From a checkpoint of a small transformer trained on Wikipedia.
Architecture: RMSNorm before each block, rotary positions, untied embeddings.
MLP neurons of a small language model. Each row is named by its layer, matrix (gate and up: input weights) and neuron, and shows model dimensions 144-207. Each number is 50 + 10 x the weight over its row's rms, rounded and kept within 0 to 99. A neuron's up and down rows have the sign that makes its largest values positive.
After each neuron's rows, "fires on" lists the tokens most often at its 100 highest values on Wikipedia text that the model never trained on.

L2.gate705:24 40 40 47 53 49 68 70 51 31 61 50 38 52 53 56 51 48 32 55 46 51 49 53 26 36 54 58 54 62 42 39 54 46 43 52 63 57 74 43 62 65 37 33 61 60 53 43 51 50 52 46 47 41 39 45 54 47 40 42 57 55 49 36
L2.up705:44 39 46 58 46 46 48 57 41 61 53 50 69 43 65 46 55 46 41 55 35 69 52 60 54 43 49 58 54 25 49 57 64 38 50 59 34 34 50 37 51 38 35 38 51 59 61 60 50 47 59 61 39 49 64 45 48 70 65 53 49 38 37 56
fires on: "um", "/", "ow", "ain", "rough", "own"

L2.gate214:51 21 56 40 61 46 62 63 31 31 31 57 51 48 57 39 46 68 56 59 59 55 48 36 53 52 59 46 51 42 57 51 52 52 53 34 59 34 54 59 52 56 40 58 37 43 63 39 52 57 48 65 26 35 40 61 59 61 62 55 76 49 49 44
L2.up214:52 52 52 53 60 31 46 51 51 62 46 57 59 68 59 46 44 72 37 77 42 50 40 51 46 49 42 52 36 57 67 43 52 52 45 63 45 22 59 56 58 50 50 50 24 41 55 60 41 48 45 50 46 39 51 54 46 49 48 56 51 54 50 64
fires on: " cl", "ing", "end", "ent", "r", "ed"

L2.gate332:65 34 71 36 60 58 43 39 49 53 57 53 50 60 55 48 60 66 55 52 55 46 63 21 42 57 44 52 55 34 51 36 37 39 37 28 48 37 49 50 53 51 20 42 53 35 52 35 27 42 53 58 45 53 73 41 46 59 53 56 43 39 46 58
L2.up332:56 57 45 56 44 43 53 54 42 48 62 51 48 46 44 63 43 56 48 38 50 42 39 35 61 54 38 41 50 54 59 55 42 59 47 37 54 47 38 58 35 52 57 42 37 51 39 56 64 51 59 73 53 50 43 60 46 51 66 68 32 53 52 42
fires on: "art", " two", "ive", "ro", "ight", "ow"

L2.gate193:45 57 58 60 51 48 39 52 52 50 53 48 46 48 50 51 50 47 39 42 77 48 40 56 43 37 52 67 58 40 41 43 47 54 52 47 62 40 48 59 60 41 48 43 67 49 53 38 54 68 45 60 61 46 55 54 55 34 57 65 61 48 64 52
L2.up193:63 60 41 56 44 66 49 50 61 43 55 51 53 62 60 48 42 57 52 42 49 48 42 46 34 24 59 47 39 37 54 52 71 46 53 57 45 63 31 58 51 46 42 54 51 47 38 72 39 54 56 61 65 59 41 66 38 56 58 53 38 61 50 49
fires on: "ing", "ip", "en", "C", "r", "ent"

L6.gate621:58 53 59 44 52 53 48 47 41 47 29 70 41 55 26 47 44 48 49 45 71 57 40 40 56 58 29 62 41 65 42 47 55 72 37 42 38 38 59 52 51 48 41 45 56 47 61 40 46 54 52 43 53 44 53 46 46 43 60 53 36 63 47 52
L6.up621:66 59 49 44 55 56 31 63 57 52 56 51 55 49 51 50 59 58 55 57 55 47 65 43 60 48 39 49 47 63 79 61 48 60 53 57 51 52 35 63 29 55 63 57 56 58 67 53 51 35 36 52 60 50 58 42 41 49 46 59 64 37 45 54
fires on: "ed", "ased", "ied", "ld", "ten", "t"

L6.gate740:29 68 53 60 62 46 51 53 47 53 48 33 58 57 33 36 47 55 55 31 55 41 56 33 54 44 47 49 63 41 40 63 44 53 50 61 35 52 38 56 44 51 60 49 44 54 55 53 45 54 43 39 66 60 58 50 41 45 55 55 65 46 59 41
L6.up740:58 48 51 66 38 43 61 67 49 49 57 53 45 50 59 41 37 49 36 51 51 67 41 44 52 45 55 44 39 63 38 46 63 63 51 50 63 23 38 50 67 45 49 65 37 49 41 37 46 75 46 50 56 63 30 50 43 37 43 58 44 32 50 47
fires on: "ch", "c", "y", "ac", " cent"

L2.gate280:49 44 55 70 50 37 56 57 56 44 61 37 47 62 45 26 66 36 54 57 26 60 52 48 53 44 45 40 69 45 46 54 55 36 66 48 54 40 73 59 50 47 51 44 42 55 67 42 31 41 52 31 53 47 49 44 50 61 59 49 25 61 44 58
L2.up280:51 34 50 69 48 31 54 49 57 50 32 51 54 58 26 42 42 54 47 66 35 54 44 54 64 51 47 50 37 44 63 54 62 62 51 59 60 52 50 52 42 51 48 58 46 63 60 53 53 32 37 34 46 46 36 40 45 56 35 42 30 54 46 59
fires on: "e", "om", "ed", "al", "er", "ex"

L2.gate65:25 40 39 44 51 62 47 30 49 35 50 62 70 62 46 35 37 31 48 53 32 48 46 36 76 50 56 45 44 56 57 36 41 41 49 44 51 37 43 42 36 43 60 50 57 43 58 31 52 28 56 45 47 60 48 44 49 63 65 46 38 54 41 59
L2.up65:44 56 59 55 45 37 39 61 54 53 63 52 45 44 43 62 71 53 42 49 55 67 43 36 46 56 54 39 67 56 35 43 43 52 63 48 56 39 47 55 52 50 48 75 59 62 34 64 55 53 32 56 59 31 45 57 54 60 52 54 37 37 49 55
fires on: "in", "ear", "ther", "e", "d"

L6.gate767:50 61 44 40 48 44 52 64 37 58 59 41 58 60 52 37 50 47 52 67 49 44 38 39 35 58 60 44 48 57 51 44 51 48 52 53 34 54 70 40 49 48 65 46 34 47 61 51 53 72 40 61 59 37 55 54 39 40 50 49 55 56 38 36
L6.up767:59 62 36 57 55 56 48 74 44 58 65 36 62 53 57 44 61 49 57 45 41 49 62 53 66 61 54 50 51 50 48 40 48 45 47 66 48 37 32 36 41 64 48 56 65 46 54 61 46 51 42 47 72 45 56 33 33 53 42 59 51 48 42 47
fires on: "p", "pp", "m", " app"

L2.gate117:65 70 58 54 59 54 62 48 46 62 51 52 56 37 26 45 62 59 32 44 39 27 49 56 45 60 50 45 52 42 49 38 53 54 52 41 50 58 46 36 42 57 59 41 38 68 57 52 46 68 55 31 40 34 53 39 44 30 59 49 48 59 40 46
L2.up117:51 44 75 41 68 52 52 48 54 64 52 43 56 49 45 44 70 42 51 36 43 59 61 37 44 80 60 55 57 73 48 33 38 34 47 59 58 46 77 69 63 61 40 66 50 50 44 40 59 46 52 50 30 51 63 64 54 46 52 59 61 22 45 38
fires on: " re"

L2.gate588:52 45 45 58 45 49 40 53 47 41 69 44 51 60 64 53 59 51 50 74 51 51 69 43 41 66 51 44 55 53 68 49 53 53 36 41 51 55 58 41 49 56 54 46 42 58 51 37 42 70 49 49 60 57 72 56 51 62 69 36 50 42 55 54
L2.up588:48 52 60 60 67 65 48 51 37 47 57 40 31 49 49 61 69 45 40 57 28 40 34 35 53 62 48 67 70 48 52 35 66 61 40 40 44 44 41 62 39 37 62 47 40 35 50 34 62 60 30 67 22 47 49 52 50 47 35 44 55 59 57 68
fires on: "ig", "ow", "ight", "ve", "and", "one"

L6.gate24:46 25 57 59 51 57 51 37 24 51 64 40 57 44 34 46 51 41 62 50 64 57 51 47 54 52 59 48 59 61 49 49 40 32 45 52 59 54 29 52 48 29 45 45 56 44 30 68 42 57 48 61 52 53 45 38 51 41 72 56 56 28 56 47
L6.up24:56 51 36 54 63 60 57 49 64 56 38 52 66 31 50 38 32 52 63 53 54 46 47 51 60 48 70 44 79 51 48 50 43 56 62 49 49 57 69 50 53 42 54 61 65 45 52 45 48 60 59 48 40 60 69 66 30 58 59 49 59 70 54 49
fires on: "qu", "re", " qu", " sub", "t", " "

L6.gate706:55 29 61 63 46 53 55 64 50 47 50 28 68 47 65 61 34 50 50 40 38 61 59 67 47 53 52 65 55 63 52 42 60 40 34 37 45 54 45 56 53 47 60 64 51 29 46 48 30 51 69 55 57 54 51 67 56 56 62 47 42 53 35 40
L6.up706:51 55 46 60 48 67 40 50 54 52 35 43 62 49 53 42 39 39 52 38 35 56 53 37 60 55 48 44 46 36 33 37 54 57 62 58 58 47 56 67 41 45 54 55 57 41 42 56 50 68 69 42 37 41 37 61 63 37 59 54 49 46 63 51
fires on: " w", " s", " re", " to", " f"

L2.gate466:44 66 35 65 48 40 51 52 66 36 67 42 40 46 67 57 57 43 54 37 42 40 53 64 62 54 44 57 45 39 46 47 62 67 62 33 59 52 70 54 47 46 50 41 52 55 47 65 47 55 52 59 52 51 43 67 50 59 56 61 65 54 63 54
L2.up466:63 29 50 43 41 67 44 55 56 69 31 66 49 80 57 32 46 45 35 49 50 51 35 48 61 63 49 42 46 42 65 51 58 63 46 41 55 56 40 55 45 50 51 30 60 55 67 32 53 49 37 63 61 53 52 47 44 58 58 42 31 57 38 62
fires on: "en", "i", "ge", "ed", "ren"

L6.gate546:31 61 37 46 63 35 39 61 54 44 49 62 34 56 54 54 65 54 40 54 47 37 51 50 47 49 48 57 43 47 64 51 67 55 56 50 35 44 65 53 64 64 53 47 39 57 37 46 32 60 49 50 62 55 53 44 51 57 54 46 41 54 63 37
L6.up546:44 55 29 59 51 49 59 35 35 41 69 37 48 40 54 46 62 51 49 47 47 55 49 45 59 53 44 64 37 56 45 45 46 48 63 42 40 44 51 43 50 51 55 55 27 63 49 37 45 45 50 40 55 64 53 68 53 47 58 50 20 49 59 56
fires on: " and", " to", "-", " but"

L6.gate566:51 48 35 47 46 42 41 52 50 44 42 60 49 29 64 52 46 46 48 46 53 48 61 54 57 46 53 44 39 80 54 43 64 54 43 45 48 54 53 54 47 46 44 48 47 37 61 54 45 61 48 42 38 39 38 56 50 45 58 50 50 55 62 50
L6.up566:37 46 39 49 79 52 45 60 35 52 57 37 54 49 65 38 53 30 42 56 50 78 49 44 40 54 40 49 36 47 60 67 56 36 60 20 43 41 61 50 33 54 48 43 59 52 51 43 53 52 68 68 62 47 39 58 37 64 56 66 71 54 62 52
fires on: ",", "ough", " his", "'s", "ile", "is"

L2.gate144:57 36 45 58 63 40 68 43 34 54 64 56 68 65 57 62 44 57 45 62 40 49 62 66 64 55 44 47 58 43 56 49 70 53 82 53 40 71 66 52 58 59 41 66 48 62 37 35 34 59 52 52 43 50 51 66 55 53 44 43 64 52 47 62
L2.up144:46 49 54 75 57 52 45 42 32 50 42 55 49 51 44 42 64 61 56 56 46 66 56 45 50 53 36 58 42 48 58 59 52 44 46 53 44 59 69 35 52 60 56 65 32 47 44 67 60 62 46 68 32 47 46 52 53 66 44 35 50 63 54 52
fires on: "us", "S", "as", "land", "m", "ace"

L2.gate411:44 47 51 74 60 43 40 57 49 64 59 54 54 70 66 51 53 55 47 31 56 56 61 52 51 61 41 36 33 27 43 49 58 39 51 56 52 39 48 28 55 54 50 65 39 42 35 65 45 47 53 68 83 44 47 63 59 64 44 66 52 46 45 56
L2.up411:52 59 51 49 44 53 44 60 63 30 28 45 64 56 55 28 26 39 51 50 41 56 48 46 50 53 56 32 31 49 48 29 48 52 37 51 43 49 47 70 54 51 50 63 68 47 49 49 69 52 59 50 52 46 40 51 36 55 31 45 45 41 54 43
fires on: "en", "ep", "ous", "re", "ir"

L6.gate198:28 59 52 43 71 48 49 51 55 60 38 51 47 50 44 47 48 38 55 42 46 47 48 45 46 47 50 57 58 67 65 50 55 62 49 42 32 44 53 50 55 42 56 32 35 63 41 60 47 43 61 44 44 48 66 49 48 41 55 37 59 52 38 52
L6.up198:52 44 43 53 61 38 47 61 53 47 50 48 45 57 52 66 60 60 47 42 55 47 40 39 52 49 61 37 25 56 54 46 38 62 54 52 63 61 34 56 30 51 52 47 52 65 56 37 44 69 57 48 45 69 73 51 49 48 55 57 44 31 39 51
fires on: "c", "ro", "om", "o"

L2.gate449:52 63 33 60 53 47 53 57 76 57 31 66 65 65 41 40 45 35 53 52 55 55 56 38 59 58 36 60 48 58 37 43 45 64 30 59 55 50 48 48 39 51 49 34 44 60 51 49 50 41 46 46 52 44 58 52 39 51 63 63 41 40 32 60
L2.up449:37 61 45 56 64 34 51 57 56 62 50 65 54 63 49 64 50 37 48 21 50 55 43 49 45 60 53 32 58 56 51 45 61 47 47 37 39 53 62 59 43 45 42 50 46 35 46 59 45 55 53 51 55 62 55 40 65 48 58 61 45 46 54 50
fires on: "or", "l", "R", "et", "n", "g"

L6.gate98:59 50 52 44 52 49 66 41 39 57 64 56 42 66 34 39 34 61 57 27 61 60 44 54 38 46 52 44 40 69 35 46 40 53 50 47 57 40 46 61 60 60 51 38 47 50 40 54 37 65 64 56 38 57 49 31 49 43 54 49 46 38 50 70
L6.up98:45 42 43 59 68 52 36 51 50 37 44 56 70 71 48 61 51 44 59 58 70 47 48 59 42 40 56 62 67 74 53 43 57 46 50 28 55 52 56 44 46 51 47 51 46 43 54 54 56 52 61 63 61 82 51 50 56 37 53 45 75 58 72 50
fires on: "f", "ro", "est", "on", "ib", "ult"

L6.gate99:61 62 48 44 47 59 51 62 50 43 62 36 61 68 40 54 36 30 38 59 62 67 61 54 42 41 45 45 35 58 49 53 69 49 60 72 50 26 43 48 54 45 67 54 48 40 41 74 63 56 49 44 55 54 43 26 57 36 63 51 52 45 44 49
L6.up99:65 50 38 54 48 51 51 49 47 48 65 46 38 55 53 53 39 43 58 61 41 61 39 51 44 37 43 60 52 37 44 64 54 45 48 59 54 41 49 35 56 39 53 53 39 50 41 56 46 45 55 59 62 50 36 56 36 59 54 64 50 62 28 50
fires on: "e", "it", "iv", "ate", "o", "ed"

L6.gate222:46 39 36 63 60 47 28 58 79 49 53 40 47 43 42 56 53 51 64 50 52 68 51 43 47 49 37 47 42 56 34 54 47 72 40 46 58 43 59 57 35 62 30 51 49 51 49 55 34 45 50 63 52 39 60 65 68 60 56 37 60 48 24 54
L6.up222:46 43 44 35 37 38 56 68 62 57 60 55 57 39 29 45 33 49 60 37 46 62 48 63 38 31 34 43 23 46 28 45 41 50 50 43 37 57 37 41 55 38 43 58 64 49 57 57 53 51 47 47 53 44 67 51 78 59 56 56 35 45 40 72
fires on: "pl", "c", "ass", "l", "et", "t"

L2.gate500:53 64 60 61 49 55 47 49 59 62 51 40 62 65 47 38 37 45 39 59 56 44 61 58 67 49 57 41 40 62 62 52 63 46 43 58 52 68 38 57 59 52 45 51 50 39 43 54 60 61 48 58 40 63 63 50 49 59 49 52 57 53 75 40
L2.up500:46 50 30 62 41 60 61 42 65 42 53 34 61 40 57 52 45 44 62 52 55 55 63 42 48 61 60 51 45 37 55 48 38 47 61 51 47 69 43 61 36 43 66 44 48 32 55 51 58 53 51 30 39 43 62 53 47 52 50 68 63 68 45 32
fires on: " sub", "-", "ap", "ub", " pre", "re"

L6.gate446:51 35 54 58 46 47 44 65 53 46 54 46 58 52 53 48 54 51 36 50 46 45 57 60 48 56 54 61 40 28 63 40 47 53 39 45 58 51 48 44 46 58 38 53 30 31 44 43 46 47 48 39 60 51 50 54 40 60 37 49 53 58 50 61
L6.up446:51 43 54 70 48 55 54 55 51 50 54 64 59 63 54 44 46 48 44 74 49 45 36 69 47 49 31 40 39 53 67 57 57 49 71 58 56 55 48 45 49 55 43 44 27 56 58 44 50 36 54 54 50 51 46 45 59 58 39 36 51 51 41 56
fires on: "ed", "ing", "red", "en", "e", "es"

L2.gate554:58 45 59 64 46 60 62 48 72 58 62 68 60 64 51 55 67 56 51 69 56 51 47 47 46 51 44 42 33 60 51 46 54 53 47 61 42 49 53 50 57 58 40 56 42 37 45 53 43 60 50 48 48 29 49 53 38 62 59 33 43 58 50 52
L2.up554:78 54 46 60 51 48 43 52 56 47 44 37 39 58 57 48 47 41 49 50 34 61 66 36 56 42 44 52 61 41 57 58 63 59 46 44 34 49 38 66 55 77 67 51 50 52 43 48 43 48 42 41 48 42 42 63 38 60 47 52 30 52 45 56
fires on: " Ind", " ind", "R", "ad", "ed", "art"

L2.gate683:40 43 48 49 46 43 55 50 62 46 28 33 50 58 52 43 53 66 63 26 54 53 62 46 55 40 63 59 49 44 43 53 41 46 53 58 25 63 56 27 31 47 43 51 64 58 44 56 56 44 55 60 60 54 36 53 55 50 36 61 50 35 63 55
L2.up683:57 52 59 54 52 65 63 51 42 34 37 45 61 61 43 44 53 73 39 64 53 37 47 42 41 43 55 49 67 64 47 43 51 56 47 51 49 51 42 48 32 52 41 66 59 37 69 48 48 44 68 43 58 49 48 41 68 40 35 51 55 40 51 49
fires on: "re", "ou", "ir", "le", "ire", "he"

L2.gate538:43 82 40 39 47 57 46 55 55 63 47 39 48 38 51 55 33 52 34 37 37 40 55 40 62 56 55 42 50 42 48 45 39 47 53 36 40 51 50 53 35 58 44 49 67 54 46 62 42 68 39 44 37 56 62 56 39 37 55 44 71 38 63 70
L2.up538:67 51 51 51 60 75 53 32 53 57 68 51 53 46 61 58 43 47 38 43 61 56 58 74 65 55 48 43 32 49 53 39 64 44 46 46 34 23 46 55 60 62 42 53 50 48 26 37 48 60 45 55 57 44 55 49 52 53 56 53 55 45 38 48
fires on: "il", "al", "an", "r", "yl"

L2.gate503:45 51 74 63 48 49 68 66 47 37 47 45 42 36 52 47 44 51 59 61 57 35 57 47 55 44 46 50 58 47 59 49 36 44 58 67 52 57 53 52 31 61 59 44 60 40 27 54 41 34 50 55 45 38 38 59 40 41 53 46 44 51 52 60
L2.up503:37 54 58 53 38 45 59 40 51 48 63 44 38 42 42 50 59 59 52 54 48 57 53 53 39 40 55 42 48 57 50 53 60 54 61 43 74 40 42 47 40 70 30 54 70 67 38 72 37 52 51 71 53 31 48 52 50 48 47 51 52 68 44 45
fires on: "ol", "l", "at", "an", "o", "ia"

L2.gate548:43 56 48 34 24 42 45 38 45 43 48 60 39 63 38 44 53 65 54 50 61 53 37 41 50 54 39 37 47 45 55 41 52 54 51 42 54 36 63 50 47 58 51 60 47 39 48 44 47 59 48 70 51 53 44 44 54 57 48 43 47 58 42 52
L2.up548:60 31 53 38 71 63 42 44 30 54 39 52 63 69 33 37 49 53 55 54 59 35 48 54 57 43 60 43 49 70 53 52 50 65 38 48 46 55 46 45 42 56 71 49 54 64 66 38 40 55 70 50 49 63 44 47 64 47 65 58 48 46 48 59
fires on: "ou", "p", "t", "ar", "out", "ed"

L6.gate756:59 51 46 59 57 36 56 59 63 50 38 34 39 55 53 58 47 41 52 37 70 61 61 60 41 62 61 58 61 58 45 55 51 58 56 43 42 41 51 42 45 53 48 46 39 57 59 47 54 49 74 52 40 44 41 52 52 60 50 74 53 55 59 64
L6.up756:58 49 45 46 36 44 60 60 52 58 46 37 74 42 53 68 35 52 62 46 41 43 47 54 49 57 59 45 58 52 41 48 55 52 48 39 58 47 41 50 55 47 55 48 52 38 46 45 43 47 31 30 42 37 68 29 59 46 36 55 67 44 61 64
fires on: "pl", " pl", "n", " L", "in"

L2.gate57:56 41 41 41 45 49 42 35 43 50 36 57 56 53 48 53 40 47 51 53 67 56 67 53 54 53 53 45 48 30 59 54 32 46 65 57 53 46 48 38 16 56 57 36 53 40 41 48 43 54 51 46 40 51 58 51 40 68 50 32 47 63 51 55
L2.up57:59 47 42 59 51 48 58 36 28 44 34 39 45 58 49 57 39 46 46 55 61 44 57 49 37 42 58 43 56 54 47 66 22 43 43 45 40 67 41 34 55 54 51 38 64 33 32 53 45 46 60 46 46 42 56 53 44 38 39 50 49 56 73 58
fires on: "a", "o", "ult", "ah"

L6.gate381:42 52 49 50 64 56 51 45 53 37 56 21 36 47 52 46 38 49 35 42 40 63 59 42 42 65 50 40 60 70 49 42 50 59 51 32 31 58 34 53 35 36 63 55 55 45 40 50 43 40 39 51 55 57 45 52 68 66 46 32 50 58 60 36
L6.up381:61 51 46 55 42 44 45 57 60 50 52 37 45 56 55 66 38 49 54 36 37 58 51 48 52 38 57 60 48 63 39 51 28 57 52 40 54 63 48 61 49 56 40 49 46 52 48 65 54 52 68 55 63 36 47 69 45 46 58 41 43 47 61 45
fires on: "he", " |", "-", "|", "her", "=="

L6.gate46:33 32 47 36 49 41 44 30 53 57 55 52 55 44 52 52 46 44 45 74 55 64 50 45 39 62 63 48 50 30 38 46 62 52 43 45 64 58 46 63 61 46 40 56 63 60 34 46 54 49 45 34 37 45 54 27 56 59 53 51 52 42 50 45
L6.up46:46 40 52 62 57 49 50 52 39 64 48 66 56 36 53 54 61 48 50 62 59 61 66 50 41 66 45 56 53 34 36 51 58 42 63 43 61 40 59 64 60 51 47 56 65 46 35 52 47 41 36 59 25 68 45 52 59 44 44 34 40 28 42 42
fires on: "it", "ound", "ut", "ing", "in"

L2.gate348:70 33 54 45 50 40 49 43 51 40 75 43 54 60 41 42 49 67 36 45 50 53 55 45 62 41 50 55 51 65 54 61 47 53 74 53 36 55 41 39 59 43 48 32 45 42 73 49 37 52 52 54 63 56 61 76 58 53 56 67 63 40 48 45
L2.up348:47 34 45 60 55 38 47 44 34 51 54 51 42 40 45 46 55 55 51 37 63 77 67 29 42 55 50 52 47 41 54 58 37 43 64 62 49 70 51 67 64 45 55 39 60 54 53 50 39 62 40 53 55 44 54 60 66 73 70 50 39 53 47 42
fires on: "ra", "is", "as", "ent", "m"

L2.gate370:39 60 56 50 51 47 60 56 51 83 41 52 37 49 52 59 38 62 59 40 60 51 60 56 31 48 59 62 50 46 50 33 53 32 44 64 51 55 52 68 49 56 64 41 38 61 55 55 33 29 55 54 48 42 46 42 70 57 41 56 59 48 49 56
L2.up370:40 54 51 53 47 42 60 48 58 42 45 51 33 38 39 47 65 57 56 37 59 41 40 51 53 62 47 54 52 51 37 42 55 49 43 53 52 63 41 49 52 44 57 46 53 52 46 38 31 49 48 22 49 68 57 38 58 51 50 61 42 40 48 66
fires on: "in", "on", " de", "r", "n", "ri"

L2.gate471:48 55 37 55 57 59 36 50 37 51 50 46 42 56 59 48 45 43 57 42 39 36 46 43 55 49 62 46 45 49 62 40 58 27 50 65 37 55 44 46 42 67 67 59 46 42 36 49 38 45 43 62 46 57 64 53 47 45 51 60 41 52 59 45
L2.up471:45 55 51 51 40 50 38 40 58 40 65 39 52 35 54 45 61 39 50 39 56 28 56 54 35 30 40 52 50 36 44 71 61 45 54 43 60 42 62 45 56 54 31 44 54 60 58 53 54 59 51 55 54 36 43 32 73 68 55 42 53 56 47 49
fires on: "te", "us", "an", "ia", "tern", "ment"

L6.gate629:43 55 51 40 37 49 47 55 56 50 56 35 42 34 36 39 45 49 47 56 53 69 57 55 46 63 53 45 53 39 56 54 51 41 56 52 66 63 45 59 53 36 50 58 55 56 53 57 40 44 56 36 70 52 40 57 74 47 35 63 34 50 53 42
L6.up629:51 62 35 65 47 52 46 38 53 50 47 50 49 41 71 36 61 38 38 48 54 60 41 34 72 44 49 52 40 60 38 51 63 52 50 55 49 66 45 54 55 47 39 55 29 48 53 49 49 66 66 51 48 48 51 48 74 36 74 58 51 36 45 41
fires on: "w", " r", "c", " c", "r", " w"

L6.gate496:50 46 50 29 54 41 30 48 48 45 32 43 51 47 41 51 50 64 40 51 62 49 50 40 50 50 47 52 34 42 24 43 56 44 31 64 62 56 61 53 48 62 51 44 48 42 47 46 49 45 57 60 48 44 63 34 52 48 52 44 39 48 32 54
L6.up496:57 39 49 50 62 59 50 65 57 35 72 61 52 42 50 43 30 44 58 80 44 50 53 40 46 58 39 71 42 43 43 48 65 63 58 58 42 57 44 51 51 34 42 50 52 53 52 41 53 38 35 45 51 46 57 32 39 50 61 30 76 38 46 60
fires on: "s", "c", "t", "ab", "it", "id"

L6.gate7:61 68 67 45 48 54 50 54 66 40 45 33 40 61 46 54 47 45 55 69 30 38 59 61 53 42 46 48 32 56 26 44 59 47 51 43 49 41 49 59 40 60 61 45 60 46 49 60 55 65 42 44 49 54 60 49 48 56 38 49 35 43 44 40
L6.up7:57 30 53 41 46 47 70 52 65 52 41 48 52 60 52 67 43 34 46 40 59 76 53 46 31 30 37 61 61 54 47 71 49 39 61 61 41 57 70 31 53 40 38 55 49 48 39 43 33 39 30 42 56 47 62 54 52 40 40 50 62 33 37 47
fires on: "8", "4", "9", "6", "2", "5"

L2.gate0:45 51 55 40 49 66 60 51 43 55 62 55 56 43 53 46 52 64 54 48 50 48 64 59 56 54 33 44 55 52 52 57 35 61 40 46 57 64 58 51 47 59 37 58 28 52 35 55 60 34 63 40 55 42 50 52 49 50 71 69 57 36 53 63
L2.up0:39 54 60 64 45 62 66 75 52 52 43 61 57 48 51 60 46 65 38 56 55 51 52 62 64 53 23 47 60 52 54 55 52 52 44 47 50 63 57 43 49 55 50 50 12 49 57 64 57 61 48 61 54 58 33 53 42 48 72 48 43 54 32 51
fires on: " se", "se", "k", "ew", "ers"

L2.gate745:47 63 45 42 50 63 40 58 55 49 55 54 52 57 31 44 39 30 38 44 67 61 47 17 48 78 63 44 33 46 19 59 51 54 40 47 36 56 45 47 35 27 70 54 49 52 56 42 65 45 54 46 49 53 50 61 50 56 47 52 53 53 56 59
L2.up745:45 52 56 56 50 59 43 61 46 48 54 78 71 65 40 54 41 56 31 58 54 65 47 46 42 51 45 51 59 69 44 43 37 69 57 42 53 45 36 56 39 50 57 60 52 37 51 55 48 43 56 41 55 60 55 62 36 41 54 60 54 49 57 43
fires on: " ad", " Ad", "d"

L6.gate633:45 71 38 38 44 55 62 58 48 49 52 59 57 44 52 41 60 57 54 52 53 63 37 53 41 47 61 32 33 39 24 47 44 53 46 44 33 58 62 43 51 44 70 40 45 46 49 53 53 63 51 55 35 57 45 63 31 53 58 57 55 50 36 47
L6.up633:61 53 46 43 23 60 61 66 37 39 49 45 45 57 70 50 50 62 57 64 57 62 47 60 39 60 52 69 47 42 40 54 42 42 41 41 45 63 62 49 45 59 66 38 44 46 59 63 52 66 51 58 53 59 57 55 34 38 59 48 19 65 43 62
fires on: "l", " def", "p", "pp"

L2.gate261:42 56 51 51 44 55 36 62 72 56 54 42 51 61 64 60 60 65 49 48 37 49 55 52 53 34 37 34 45 68 43 42 65 51 51 49 41 72 50 49 61 52 49 55 43 49 57 59 62 47 54 54 58 55 62 49 53 51 86 54 51 59 53 43
L2.up261:60 60 40 38 44 41 41 66 53 54 50 65 47 45 44 33 65 58 50 42 28 58 62 52 43 43 45 48 59 45 39 52 58 59 45 49 43 67 56 65 64 55 40 35 47 35 65 54 39 41 59 41 50 50 57 54 48 48 66 53 56 35 62 56
fires on: "ass", "ow", "ro", "u", "ten", "us"

L2.gate557:56 68 55 40 56 49 36 42 56 46 47 52 64 64 42 48 46 40 53 33 55 38 43 65 62 43 42 58 49 43 58 51 48 28 48 46 51 43 53 50 31 40 52 56 56 37 40 52 53 63 39 55 56 62 59 42 39 50 48 65 61 57 61 41
L2.up557:40 59 36 48 54 39 39 62 43 33 54 63 47 49 59 47 37 41 46 45 46 44 37 51 54 40 45 54 36 27 63 52 56 45 56 36 49 48 54 64 58 43 42 43 52 44 35 45 45 42 52 59 64 67 56 52 47 48 52 44 40 47 70 49
fires on: "en", "stit", "r", "g", "our", "ce"